config.toml
n_layer = 26
d_model = 448
n_head = 7
n_kv_head = 1
head_dim = 64
d_mlp = 1792
vocab_size = 2048
activation = "tanh_gelu"
norm = "layernorm"
norm_place = "pre"
norm_eps = 1e-05
positions = "learned"
qk_norm = false
attn_scale = 0.125
bias = "all"
tie_embeddings = true
parallel_block = false
init = "normal"
init_std_qkv = 0.054
init_std_o = 0.0
init_std_up = 0.054
init_std_down = 0.0
optimizer = "ademamix"
lr = 0.000245
beta1 = 0.9
weight_decay = 0.49
lr_head = 0.00496
grad_clip = 1.0
warmup_steps = 479
schedule = "wsd"
decay_fraction = 0.665
decay_shape = "linear"
final_lr_fraction = 0.0
batch_tokens = 65536
seq_len = 1024
doc_mask = false
z_loss = 1e-05
train_tokens = 584600000
steps = 8921
dataset = "wikipedia_en"
MLP neurons of a small language model. Each row is named by its layer, matrix (up: input weights) and neuron, and shows model dimensions 176-271. Each number is 500 + 40 x the weight over its row's rms, rounded and kept within 0 to 999. Numbers have three digits each.
Before each neuron's rows, "fires after" lists the tokens most often just before its 100 highest values on Wikipedia text that the model never trained on. A number after a token or word is its count.

fires after: "s" 59, "y" 8, "%" 5, "ed" 4
L8.up1522:502488515486507405496487463554542493551493495529500419514590445480455520399497601499443483492567537555540499456568473507493543524486535481544555557535464509547501536463465473547461556529499465521440459466538491541532496503459494518526479533492610523611458598495540511432522511499509475521

fires after: "n" 22, " N" 12, " C" 11, "N" 8, " H" 7
L8.up821:491506569473439555480495512523421512529576467564501485582485461533494535522503551542477498482463527520527444521488557509560519450569526523489450510502518537449524476501498509526489587542505477474512444463527479519500574554548536524512474496450508433553510452471486462579516447554506515539

fires after: " F" 27, " " 17, " f" 10, "f" 6, " pro" 6, "aff" 4
L13.up1302:502454443495447484584551503536521435484481528504487482505557467510500511442500443475499525464486463525492393453479508580493513430485482514466511479547507517586555545530420490544452492594510639545557493503483515415531471484494490471465425489391547499543456438489529470504548516511502515526

fires after: "b" 22, "fer" 9, " Al" 8, " re" 7, " Re" 5
L8.up700:485463456494408550572510503507537493539500536472513515497493433522523518577527497488422493438510467507538466566544468487535374517484568481463496439525473486452511490466454555526413521545510534488480532573431557531538508515490487513450534514503568530378458549528499481513564520475560498532

fires after: " " 31, "-" 9, "com" 5, "di" 4, " de" 4
L13.up1618:453477456516504470545531471463459571477447434489519512464464491428568483473494511444517522501478454525431544427476493508525593510459407552520484449481504452522532579468505422484485521502452542557500449546535488552495537471500501476461512495471462524431548537522477527554467574481503475467

fires after: " " 42, " |" 10, "com" 5, "go" 5, "oc" 4
L13.up354:414503481497439463472480514556488489497450370437483478535529525517475501414509528497459569543540393482482417518449475534442529475481461503532496555493497479499506430524549553498414531610439568499441482511529506506541469497528467535553438525531568564456491460483491476536468474543550512535

fires after: "re" 32, "or" 8, "l" 7, "er" 7, " we" 7, " He" 6
L13.up358:489489475465470615540467412463558496443485523450508436549514488534484614501454502568500610526536455540461436457535491507506592497466495456465479458481503619482481516512494459543478456483465519502573467420506495487549568458471521558514495595523523526552447517477490487526524489475497506550

fires after: "." 47, " (" 10, "\n" 5, "|" 5, "0.0" 4
L8.up1551:505510526424502506468461481538482483507498461448471512522548457534465506523464498471519478474439481520513460504484545450391492491517498560588491555469469517555501474541597460504545534510559551554398530509595531450499488461500491522551491526407440521519522527555539417535474432451596511556

fires after: " of" 21, " =" 21, "n" 10, "ed" 8
L8.up1214:497430474448485586545506479512543407475471550491420568572492462477474489466586455466536459542444431547464550566447499504485558502512498517460472530507478469501475459510446494444544517491500555527497498496490551446493450507562495531464476520564441548569459524534531502484517556455457507512

fires after: "c" 25, " c" 23, "s" 12, " C" 8, " P" 7, " p" 6
L13.up615:540517501455500534506481473538450483513553522542428474524508491484456432494455567471506502475570459485416439491484563544406471474445445489498543470421486450428550511502474496559477468447460522525476446536537480510457515532525510561611543540505562536583501500439468504511544555538450502543

fires after: " (" 21, " " 20, "en" 7, "t" 5, "-" 5
L13.up1257:484444521493491515495475512437504450459474481506503464512531547530556410469525505546490484470489449487477464514484460524503501523486512460543506484511459547452460494508507491473498512513535490531431483539509470546534475484507561514459541523469463462479516520504443441527545461506521552488

fires after: "le" 17, " re" 12, "re" 11, "gre" 8, "fer" 7
L8.up179:466524525490471478492556452497541524488442424540499531505535506456512548520487483476548486508530482494438505502470512520499506564469477520516552466435532470487524488476496465467463525595453537428539434517483577490537479433532480466509533426503539566513476537505435508516518509449500516504

fires after: ":" 23, "N" 14, "n" 9, "s" 7, "i" 6
L8.up1449:459497475466535477502489511480482534550550511485408554580497475518444597447469510525491467505446608503460500515520519568522450532517483552512539521462544495441462559545533427507565521557419525493413478477514546543522489541514492504457473493454489430508507486479513381516518464561451535534

fires after: "|" 35, "\n" 24
L13.up698:474447493543518475522504482475494493568495461507438452471523574461473502518464470526460490482546549428544544507548543547496536539512541527477497517523479493477465523546548457454487434569430526484439502491522539503603566475506500565541469511472547530525497406482542540585551406523533462459

fires after: "c" 30, "m" 20, "ce" 7, "u" 6, "g" 5, "e" 5
L8.up607:452527475513453444547494531437538503476561502535530465513570493552438549513475549496509512494468515506454549470487500531400517480465470494395521525526535520555541607425508485493483517494533500480522455533446502530522508544448485507530433516533460506487502545465455531422538460491417551516

fires after: " Man" 12, "an" 10, " Mo" 10, "n" 9, " San" 8, "lan" 8
L13.up75:503518418431451482532524507454466499506452508528429460458516468488534517518489479402500598503507558475527509523522553512543478530487462474505439523520477492538529532547453435513442493513435512465474458476462473460517499546464506377546436448449467480517602555515506504496555527521518493505

fires after: "s" 25, "+" 14, "duc" 6, " S" 6, " In" 5
L13.up1425:519494543486514535486424480523541475537467489558578471536512464415493542415484496491494482489558564562467491526497493436549423460529515452513502509502476504539555522451454522564525500475525477555419523512513439465468535575514450536543547509438545505480558467525512453477424452453555557569

fires after: "c" 25, "it" 15, "ent" 8, " " 8, "ed" 6, "et" 5
L13.up34:565537443484440473517520537481483450461438495452478489528515552451518524458493511449464556503457516541408488528395505496497575518470500486485485451517441570554494469471547568536439527538518488474435530541453528546525482529511545542508451530564533511452563600575494490509541453494460535455

fires after: "\n" 46, " |" 7, " a" 6, ":" 6, " was" 6
L8.up1131:511499491533461478511500440525457446470480526487522441486501476448500463556454506547482485530523545415491563459459581541449433492498424502434524511460482465545500439465581500496542456454475493492395435522504493542486519481453486513486421468497545488534483519482473478539478435507499455482

fires after: " " 20, "o" 11, "-" 8, " the" 7, "com" 6, " di" 6
L13.up1594:447451543496565413520506504490458510480489460541479486498509524505527428586524445523493538487455545457497530468460438556437509500382448476493580495465536500458430516468503456558434480503555463488488514534545444481512542539482499554430500563483559451502563548544477480466509513460487526510

fires after: "s" 45, "y" 16, "es" 9, "th" 5
L8.up1735:487432565574503518472468597497488561445523567537541537566537468515458500524485511527507467450560492519501522471503573484467488533497476503460506499463540502489495548588483553499538466527512458504461509449505486590538467494504509484530531569504518482615496482541504532472498459484434481532

fires after: "k" 23, " U" 14, " T" 8, " met" 7, "as" 5, " an" 4
L13.up1672:510504475370476572526454532496508592457478492482469479461487447510527509553511437514508489513553483508439515546454491507442519498506513447499575463573518575519501543474460476502453591525463421475402422566574549483498502531475543523513506472476477494523527461502526427530610472531457501524

fires after: "op" 16, " under" 14, "al" 12, "ar" 11, " Ab" 8, "ab" 6
L8.up453:439544388569480511510499555515420516416502557488427467428438493530567473487480473516530469500461542479495509503479530498407523458503477576485512503431531493583551552563523517450432558456462469471485482526543535486482499410543480479550448562501489532480520474471543450475538500368526494499

fires after: " in" 24, " Sp" 8, " sp" 6, "gin" 5, "re" 4, " In" 4
L13.up855:490490453522525529528470512463469512554433516511508497527555533532471545499490553513554625553460485571505512520509485523546473447591491551618491530446510461488499489507429493574493532514561466502494465498503605443512510547460535473511492486498486495458533486508424446523540514481482468439

fires after: "." 43, "2" 10, "6" 5, " " 4, " (" 4, " 6" 4
L8.up849:486551548499498517510516535498445422536531475506504570538508480490489567528533491488518502494459487543585500457533507488458490568541417482503537550493472480511541457424469456475565503518482625631413554482493522511521499467509441513551535503397473577476448564543505478507537435553553440526

fires after: " ex" 24, " re" 11, "ist" 9, "p" 7, " con" 6, " Ex" 5
L8.up214:499499485478400481533452476467527506481508471517478455471490512465489484462511521487520506487475529433469539528389538473513544522471504535495467488484594533443497527538544524506425516405398564515494525450478521467589552482498479435507474440549543499471522558542444430541425488507517491540

fires after: " T" 16, "p" 12, " sp" 12, " p" 6, "ce" 5, "ent" 5
L13.up1693:459525429388516535595537513524493481405467577454464510540513518493505536597409519536461472526434446597474543550443536541477524455487510482552395572476486546552425475488580526504417500563498527455493518488490515504524496433549528552486470538458515515500519509527468546498455486507504542467

fires after: "il" 24, "iv" 6, "al" 6, "t" 6, "g" 5, "ot" 5
L13.up712:494513558469428495573497495456483636508548444444529545505569461410543454545451544488484530481438479576463540540505482493535498451543508510507464503468478493540524503498484479473441508493514535550524519453485528489508489563507482455458498446477489480479522531561505500570538544461464513526

fires after: "e" 39, "ra" 6, "A" 6, "tra" 5, "ta" 4, "ca" 4
L8.up816:498519463415523453460476441517513502530549425488506497469479470507471533501437420473508570484603506468496458452508434459451552514500438410514530485456490488500575480543548506523509515525430478472543456497517520489566481478470561519481551498585559518487471449456389500533448456515525512460

fires after: "L" 11, "N" 11, "M" 10, "R" 8, "F" 6, "H" 5
L8.up1689:577517420427478473514488581488496469520585509572482466517500501455592478499463507433477469483493540418492526477467525487522515502528440547462486485459514491367556526558551486459529471495561495477476522479512507538470579494483480585529514528459530525531467561487459549437542475476460552471

fires after: " co" 11, " lo" 8, " d" 8, " No" 8, " se" 8, " St" 7
L8.up1673:498434578533497514532504477522516503444511523505464460467538374499453506570471527538437520492493468517511457508462508513514514505471514426523507489506530513552481500500462476435488509573470479478548501477500505547495438481502457438486502524476538562522485467484484551514534506453392532578

fires after: " ex" 25, " re" 10, " me" 9, "s" 8, " Ex" 6
L13.up853:462474549472487544534416514477534487499563473475500429515521487567531462521518517454478497396517465475457540510433513508555538592482465561459531524480439476533500524473497526444483457566470552549473508526468451562529486523466484514436539450495570547520475539525497475489457534511510463573

fires after: "fe" 14, "u" 13, "ma" 12, "be" 7, "cu" 6, " Be" 6
L13.up551:447510410507508441559495538467513440487507473463478512480504436448474512561474572497509561438510551436523486545541523534502485525477481520484525539417465468493504571500491477485558471500475487504444404557515503491503518476477481480458457406444500540486544474553464450515530489516497412532

fires after: "," 23, "b" 13, "ed" 6, "s" 5, "t" 5, "g" 4
L8.up251:516515542502490553486506562514490521557513536474541613491459494363505494515514486527502476463430547469440517553551471511509532542504515513504512425509547472502531556457502499520506490507503486505497526495493519496550511559533488532486473521448576495488490522463553535588518527518474535555

fires after: " Di" 16, " di" 16, "g" 10, "ti" 6, "ru" 6, " Jo" 5
L13.up1227:429521470585485482518433561484529525467562455525403432510590489539500548457529500493509531499540546432492466528490581501453483505583439416545475489524487528498452466503436519493561450507505531458476501574526512509566514521486514399476472486480523542486554493535404523505528514451569470453

fires after: " " 38, "n" 14, "s" 13, " is" 6, " be" 4, "g" 4
L8.up640:517550444517521466489499575429572511478529469526400494544463470454419467544481501503495464491475581504548457504542450462527519448514478502503419577443502460493526509467429469520494487474503540486423466407494526469470459439460512544565464512528509533559459465506542455490499578487500467482

fires after: "s" 22, "co" 21, "c" 9, " Gra" 6, " North" 5
L13.up875:479467527483510500540490502532504498568550450523527474528515453380501457557505496462427536469516457510484438448514503466455469527506484498433431475482456500481468484483511458542546486498494515544477524504410483564555529543475472570515512441456498559571468539490562441477496551551446490588

fires after: "s" 27, "lo" 9, "ur" 8, "r" 7, "l" 5
L13.up260:551428523530473491509458565481554519436523413520569534498508493499504488537438510439471501490492517519445461478545514486419504499527534447546502439498499614576482489463545445528472516500514447547465473606532533469504520476496491496503488542470506457546519511502440421519534435539604505536

fires after: "s" 59, " the" 6, "e" 5, " S" 5
L8.up149:446527516405508458528443460590541451525548503495488529529497485518430522461485588574472524546536484499521416497459470532485493500519480409512516493453476560516531529513530502528590533580481475493411405539539501473550532498545506535519464534519517493569485421531476414534493485513528573509

fires after: " " 28, "s" 13, "-" 12, "–" 6, " S" 5
L13.up264:367468574463517480560489539468498443458458516474560563546554506522540526518487514531460443503511405463518519434467498569465489460515507445589508487495505530553463582557550544479524573550479574511461517532476493594520481489440528542540525432454492503436533523517478492532508505499496493540

fires after: "-" 52, "p" 4, " G" 4, "K" 4
L8.up1080:485488507504501494494569544493509434482545523539419483532469502525481494525517508485537459514474477540407533519480491539497476447479480535466501512515436505582478538530499565553533524500541473503496554486506548521494543488471558441494496542440540492534488498469404538535477547516495441469

fires after: " was" 20, " re" 11, " " 11, " be" 9, " been" 8, " Po" 5
L13.up816:554529530520500554552404498533475564517495536551577512519523510456510523480550511520527543459523466559511475527580540452428544513536478497491551498485561483454491491473474505470440524462499522458463489481520596560530520514508462573509601478467521508518489472435536512528571376479469520615

fires after: "n" 39, "en" 14, "-" 11, "er" 6, "on" 4, "W" 4
L13.up418:515505472476475455509463553415557460504532542577452475528593429524447493427532529481503528551533496491429499438492483525540576530466487564539510592561538460396480511535489483492500431467533575554448413495563548519523457464514525531406435522487509518474466502499487573459476489501484488494

fires after: "ar" 11, "w" 10, "re" 9, "ri" 8, " w" 7, " W" 7
L13.up845:496528493521456544526403512575534542407522483527457479466486403508510528547477535457529525472513448518493563451462538502576487489522461549585476549506447535505493463482424516554506504527456472470468562514480493572458501471545548454427532483420561578556488541504471486502576493459428502539

fires after: ")" 21, "e" 21, "s" 8, "im" 7, "\\" 6, "u" 4
L13.up1705:487537533447436517523430489502559509539577511491526491510578490496509505472534461464492543493507489461446569454586480457454509489491433464462534530483556426491439508512518501456507503578538490511531588501465468523526530527534589517446490520480468546474508450531449447466533462569463526442

fires after: " " 23, " sp" 13, " in" 10, "p" 7, " In" 6, " Sp" 5
L13.up963:479498501477572509558523557540509540531511486443509459473526486446490486549436494441555531497492470519435577494488588594464504515567559430538534484454470541484542486495506510513502455483487466471514486470564421559526502460458476555488562494502514480488500557513412591502540576544545500476

fires after: "\n" 87
L8.up157:493526522431462448520548522508511543502519523491442564482489512518419532509450566558446484537532513473506489461509542508542479549570522513488442465518574484529478481578450507428493533524458521501553441549572565452557534475490494536480489503503539579511429478581504481566514523455468588497

fires after: " con" 36, " Con" 26, " ex" 13, "on" 4, " Ex" 4
L8.up1009:466550517573423466498474463465561462534488472487487472455468468521510526479459480528474553496523533555466522540508504546541451502484521555458494512479570440514534595514524530542484536531514576547474493557491534489520534564476483487471459500496581517537531604501509534537484454524467474504

fires after: " Bu" 22, "ab" 10, " Ab" 10, "p" 7, "mu" 6, " Pa" 6
L13.up438:522519460500482522479489522479524523446532549488590526485425539453501533504483435492525510485538521524566536551489501529400561500572573506462491544420502502474531510411507530478372535508490407475456436598510545457529530546476515487502496486408515536525521525552510498492517487472529528561

fires after: "s" 34, "k" 11, " Ar" 8, "y" 5, "er" 5
L8.up74:511462416505460552504507546528544568485505512597511512559470459411507499522480438495500549476520464467441488458507527513480485500444482460423515469525550489519459485487484486520475479483403451618448493476449501596532548507447525529527529536513544523562496435550493489499562518509509488513

fires after: " " 38, " f" 17, " in" 9, "in" 4
L13.up1360:467457437423546511529476493524499536566541489495502472409504452480556538585532473498595460448525448501534429491434545521510554491484450541519513503529486505561458494506460520489416471600509574544456478598469518478475546519488588504495495498538527519510459563503511524519513524464482549492

fires after: "li" 41, "le" 19, " Le" 9, "L" 6, "ne" 4, "gre" 4
L8.up454:475484541535473498512479482430524534479527507536506545548563433470488498465429405501469524519473476482497534448485536506520520529458529541515484468516501494495454457499501463515547442540437511497446475566412554527526521491433517477471496467519536479567416451498485515504523517470575441506

fires after: " pro" 20, " =" 8, "te" 6, "ce" 6, " Ca" 6, "e" 6
L8.up963:491526547501488543528515496515574535522494514496510487540440496497501450552438457533497583419463470523456483512589441490481558501531435485457460510457568470509425491536487503541519477497491521495501510433512512537526589570505491570447489479502551512529500500511538496502474541491486545597

fires after: " Jo" 28, "–" 11, "\n" 10, "–1" 8, " as" 7, " Mar" 6
L8.up1418:537492475470438457487562497529534565486464514502548503502496558486482507471502544600431455490548437402458506505479499484478479507570501523506496464519489516527482529520541477492479571494538509478527485543508519519502530503473535495542525452420455525523517473524488473484532573518558514473

fires after: "," 33, "ed" 17
L8.up1567:487486489547471477509486554545557539498535532589424481532463477515547480483489485548517547515441522452480506495515525504507494580546481556515494498354571521521499478532471490491514497485464445505484491558516478459472473543495470434418499525476510493548529493499390534473567489423541457545

fires after: " United" 32, "ed" 19, " served" 13, " of" 6, "s" 4
L8.up1073:476496538547481513520435493527528487513522492553501484537511529511524490466453508544498561520520468524565557513544489557409575501553470450492427530507480461529505495538515487562517514457495451495427506512526436433468569454575470452539532485504450511509489519527454483477502477474501481601

fires after: "s" 33, "n" 10, "ur" 8, "er" 4, "ed" 4
L13.up849:486513549451469490519519572473493448523449503469510550483493550461442456523473543514477531575510480500507451496533464458416543417567523585508499497507463530473426511492544547531425460500473537590478429540483479491544518517504459513541520484507544515550436458473519443514494576478552512553

fires after: "\n" 48, " " 10, "′" 5, "20" 4, "." 4
L8.up485:481500522544448464509529492483533528514422497515469453547593521518444493536500449525421442503471543466526511496515614542546540497479497554548543560503507467506520496486536481459537451461464570550393517494520482485529489481494475503508485507492511569489496505583521522490568498450514450486

fires after: "s" 27, "ing" 12, "p" 10, "ed" 8, "us" 6, "ver" 5
L8.up1661:549447504473485508551463477516504435461453461467475395486575536498486558478459512490572525506496526536511554421471487504439523486505478482541573561482488520501503492503460528526525425526484418454490424478455480451590460517523501479518541497476467573539517523591485559461537526428481433532

fires after: "s" 24, "n" 11, " an" 10, "er" 7, " the" 6, " is" 5
L13.up1342:496505433509500495514547548537560523514549488470432485456472515482548492492508513470453524494550552530482485525543499463474503536479432443512504567443451491477522487480533444477481486484559561490448471512479492483458506464477483517538409468456490506531491488597503510496525467460533580515

fires after: " in" 27, " La" 15, " In" 6, " C" 6, " of" 5
L13.up1064:467521466545506501438562506502488544534403493491452491579529525442491517495483523502479595445507510591506512552444487457531509524513469664498584540552529551596475512524519467485506457516556582521482498562497508410466511478440509492476496512474462483495466511464452476531509451464422482483

fires after: "s" 29, "A" 6, "as" 5, "sa" 5, "S" 5
L8.up92:524508427504484509522435500459514478544482537470501532534427543548505469478542440466460533469521520499482558567502530522449524498526567480516509470525504483525496517478573439537499528408484540505471447480541517520504502495530531583585436473443507469520498462558520514502559421506564499532

fires after: "-" 23, "un" 14, "n" 10, "s" 9, "on" 8
L8.up1245:548530476476531470519545541499541484408492479495493490484504519516534456456450562467487524522562537525462439496451531495576525517494533567555522516494517486530464545535499530527521447554487528551500501593578548489529546457571513488555519511520471535491413507470522548503522501459453478492

fires after: "s" 28, "ed" 11, "d" 7, "st" 6
L13.up1624:462495474466507490528587472473513564483471562546496482536518485523457572523450516512548482556460492497466431449503546448485455513482504522451458516539547503508513531499498391527495482421432494512474463526452533523505498467564575454517491521570465520509437504559550437592538482525555544490

fires after: "y" 33, "ha" 16, "la" 9, "al" 8, "ay" 4, "a" 4
L8.up660:517506385511484548526493551473402486517455506577431458470476429457539571593493552507561582507481471519550492461507478521446506445607436546550477495533481498617431453560504451544424579444488528493501440442528552566493537514462533495549512501491575506500529508420547501425600474552474463486

fires after: " a" 21, " the" 12, " se" 6, "st" 6, " do" 4, " 19" 4
L13.up1721:590452523500481502497470489476493451501483464530515501510591396390467541501460549501450505470437492522492463500525484481525485475562522578526468528434520554481474470511515443464521471479455551562459425457521502501492558455470623579460505505478508483501553463452499487565543515538506538527

fires after: "re" 14, " the" 13, "n" 12, " re" 9, " w" 8, "il" 5
L8.up865:555577523474489543510514459494500468523477479506532423506517509488546419544493534509531468500530443497452443460536421529550554529512471479564470523515471477476505499453468458485572510505472512454525467573542555461526474408464496554480517522538546535573552531525501524529537558452561579543

fires after: " (" 38, " \"" 6, "e" 5, "L" 5, "u" 5, "-" 5
L8.up1511:470490467494512374446448490487527546445517537588496536504448493454514510534427485500422506485543496512460499443489494555515554501487474571490441529438489505522513517481498452479464548481458542478419471563522475431489506489560620553528543451442449542472505463560495438585528530473467482448

fires after: " to" 71, " " 8
L13.up883:492572507541456450534396473462503476497499512548462418510568529467570523457475483470475508483475414482518477485471546524457538435474548546485523571463535532442511491537517524519484483511478509471506473502459531577520543446563511475523473507551550522435581524539496536492561517515507526540

fires after: " in" 16, " f" 13, "f" 9, " d" 7, " For" 7, " Col" 5
L13.up500:534490553498485486499534492449461463511421503465436433487524509543571449471468528503509460445498467531489470511544504527502517475485446532529449521554541502499537512586449475478507429497525512471535478497562573466508460513503564427527505529451505523493453538539482544479533537504470509497

fires after: " se" 22, " di" 10, " per" 6, " co" 5, "ce" 5, " lo" 4
L8.up743:522568486504496573521497509494529557414554485500490494474526549502454509512491479559484464487554463509513508526508542462500561529513476475601438532478583495430527463502529527508445497534456514517467540453468475530540482451461542534409531481420508573515584485572459522580476472475465622440

fires after: "″" 24, " (" 14, "N" 10, "°" 6, "E" 5, "T" 4
L8.up1748:457434508486537484505503508410515520538498495445516480525519507514510514501544448475459504479548522432576512550538542535464533604591515497517484475549452515483498520482526543441542474475551586532507495541542551497465489447446455548519474569447504500557512505483519509545491451466566529554

fires after: "S" 12, "." 12, "y" 10, "E" 9, "us" 7, "N" 7
L13.up1295:492449520473497497500467491458538473509492547471509429508507442484512560532503503541441556538516587468559516456521530478491560627517529418561548479530536548460553504563497523516523505497457521486456491553468491491479493465523454557526502533533528602498448457519574527451481498530573459475

fires after: "ba" 20, " " 17, " mo" 10, "-" 8, " pa" 7, "p" 6
L8.up472:479501567515499458471493485498493574480514439505467532496469523475512517519455472494489531497490456520488544500431500504456486514488545609597493472394449528499545508487503463510469552443524612530533483583572557504519562485582541547524490437457438511455483494531479446527540461508492477523

fires after: " C" 27, " c" 12, "c" 9, "m" 6
L13.up757:482507520556491459540491512479475443550464447437455507555519506528490487439468454472462509391524493503467511459464563567479527505493463500526530510446520542633454506447504530547481508522529449506429535570544469522477509518513499567520476465483463524498466525466521556542494490527465434538

fires after: " the" 18, " st" 13, "ent" 6, "le" 6, "ite" 6, "th" 5
L8.up1545:551515522537484525517539477508492523496528472502518454467543484497450517505487458515485451425544475457482429574434495558528506561543552480511450490503509546489453467508467491535462405543496568461507419448521507452526493512454499454499542508539526474447495462513491516510433521517558549542

fires after: "z" 19, "ha" 12, "h" 9, "a" 7, " Z" 6, "Z" 6
L13.up1595:506442516524515471607434531474442571529606471556551546451467468508480480492528561416543484510607493541534567525550551470484478461559474480504476513500487497531500516532493462538523522519517537506458439447511506491507444534506476527473513446511524510472522451485483483495593507499457426486

fires after: " " 38, " de" 8, "com" 4, "s" 4, " re" 4
L13.up253:491557443497473522499455505463511521542454482496456551441472539491497552507479558524413513534473485570394444451497484550484514444474492523506515495525476518511536549514492531448437505528482530463578444529463531507564498466495533463462402442539498506523492477484455477539504457580610512533

fires after: "an" 23, "la" 13, "ri" 12, "or" 10, "lo" 6
L8.up217:437530451451503505554502546502564506504545452542420429568512491452479504468481500497448494452598549454487485574458547490519596549468527520507501462532483476511517533534511459528500489526427472491496490369495532470469486470487514448482489489436488512597526505500521508460498494442475482565

fires after: "g" 20, "a" 12, "ti" 9, "o" 6, "op" 4
L8.up1060:476496416470437518548513468472502530441523431457450529517558517522453544524482533524441517496564525444453484498572481517432506510507449478591524518501619518460482481482514471517545414491504472540487522515539550504496446484496505487533544463504493462479503546481498495446562532480527498486

fires after: " to" 19, "H" 14, " which" 11, " that" 5, " who" 5, " he" 4
L8.up538:530541427415519527519440506500584491525519541538491517548579584521522493510479470580499509500562463450494483494451512521509500491568546440501563526431544537455513500479477574441517468438499524471490424453546529514477549525525553432503469494551539460495480522523489450534470539560509553515

fires after: "ro" 16, "lo" 16, "la" 10, " an" 6, "o" 6, " Tra" 5
L8.up621:514521534435491503551411512514533445453557454447416491525518490483445454501459470455367549489523503510531523495474486490555439526498433488454514421526434577537517485478480532502539521513410535500432509499491502453488519484459536495455530434483497496540525535474474456480462511473508472537

fires after: " W" 16, " b" 15, " w" 12, " st" 8, "w" 6, " d" 5
L13.up1336:470464442553475508580468519531506560463521521437504497473501500542457556566414518531538506516490413489584515471484584504503507466500541527550474503459473496527499492512463498484466450602535502490520423440456548500508554399526511471491504491500507561466497443521506388497568499425530465496

fires after: " " 33, "t" 9, "vo" 8, "th" 5, "p" 4
L8.up1664:453529540463536464506501558514482506448495473457427544524519453512426483492503495446527502505437477472451533533529479578470534476552463492536546488468544420426482457518491541522447538534506564486521505513517454572584537469533516562516448546445561519508490523486474508497503507541478532507

fires after: " re" 54, " Re" 13, " E" 9, "re" 4
L13.up800:486559403506486458464427471427525443554481486532523450440503462520531478540403498551512552408485481474437468513494525516450470507492460487503495452480510508499497505481540564563400529536522468524519565493530600535519529449526485477418527444592521526451445526541526479522469415546535484596

fires after: "-" 26, "S" 20, "\n" 9, "A" 6, "M" 4, " (" 4
L8.up1558:576521436488476530528417465472520516476506541509488465508529528465518521546431480494504519479553503453490551442419472528450530499562441483447555494496502466471456547415513465539466520557429498582459496473575474500494498475597547579445463512468525532433541516517512530534506463551533488542

fires after: "s" 25, " re" 14, "n" 12, " S" 8, " a" 6
L13.up1314:472497494518445439516493478491563572488447511411554433513445514550485507487471516481531494420479529536490486465505476557488518456541532553451518427475526507502496426514516520422470538570502559602489487518471514489519494524483454528438439548510521532487513559511507391430521509494505506530

fires after: "la" 15, "re" 12, "er" 9, "li" 7, "iv" 6, "ent" 5
L8.up195:478481466457460480462409561476544537490491494523459522472456465447491570453470497527508502460450505475508475450443510484536581482504455502473496514435446563569466455547477449545511506489479579487551533517531518530499572546463542448501530502480533491474461507476508525552503488487490566586

fires after: " in" 20, " de" 13, "c" 11, " c" 7, " a" 5
L13.up290:516492505535508504536429535492455455480444478505499460500526430480498435459463468538497521454523428440518443530472506533495534606492493441499506492479528558552462432488509518506484571516527542518456460537495556466480503472479519532526496505498523560502544519489575536555483416477552485551

fires after: "s" 32, " U" 12, " la" 5, "as" 4, " " 4
L8.up929:456552535447480467509446460499546551509533493541492472458485580514535537499441443535525459486545503510502514475479512526513476528554538548432504525470493486512462458501561484525508454465520494537444439485559578509502518452482529475521539514548530491551474456583446418459567552476543557538

fires after: "-" 21, " de" 10, " re" 9, " De" 6, " P" 5, "\n" 5
L13.up988:465454460607532432521441561500492490505466516519433532481507510555423475520530467480463573484504493456446520512510522473537499529544506461476560496550527518459480472437468496516490533517479451525462463477523598472540550541509509501538473512489537454507522515465518432524506469505518538510

fires after: "n" 35, " N" 10, "d" 8, " T" 7, " K" 7, "s" 4
L8.up344:506585484513446490538486486465477474472546459493512529538474508485527417505508457487452492488532566489489527512493497489509577494532503536548477479469476588569483562428479512465536476499475507569468459503515485568556542523518591530459523539501428525505494496568486503448473446501388502482

fires after: "er" 20, " an" 14, "n" 9, "lo" 6, "s" 6, "ri" 4
L13.up991:537465542521356490545472493520563472537464458560474508497518488528503525471490532435453517516569466558472468509460478487497494549492519509586466481477448508504483561520573482498508510511506515502512458560450562491487509502496525484458504476484493534560540538470456454526473608419532468515

fires after: " in" 17, " to" 11, " de" 10, " of" 8, " re" 6
L13.up1566:480466506530522512556495569503504525503553531501482506471488462500431569596506539470442535488477499489533479486386552532531506467495525550497566562477492548493526491487485440476562450519429483480486467570532538478535505502480524499459498553488480473488602536540474465472470437493509529539

fires after: " 19" 41, "," 6, "–19" 5, " States" 4
L8.up276:548445483500473468540486505494521458456545485536417480489561523418526498471477430584458513450490561435456484486467490527571466563450545551516526524504558497465532521582543456452542457492459486540491410465528502563484433424511507475470554508499526485511516533440409531486530519507552511509

fires after: " se" 18, " Se" 16, "th" 11, "fer" 10, "ver" 7
L8.up1540:485514522431477458473438517454466509467517525467501370549509555498498486453511479561510530442564528387535475431489555464515462554527479511517510465528496499524537521480466476475462473531505527506470502477506503524553490485452496524485467500481492575475488463528525513488566466522485563445

fires after: "ph" 13, "th" 12, "y" 10, "an" 6, "ant" 5, " no" 4
L8.up719:457530543461412470511522498505448518485544530488443488446548538570470497500460531505532567481480483450527542437496531466509486467570522484554431538466466503505486564555528530409461514540454443438511495453473476467505548540517497553427512456477440428558490479578522515461614502452487506478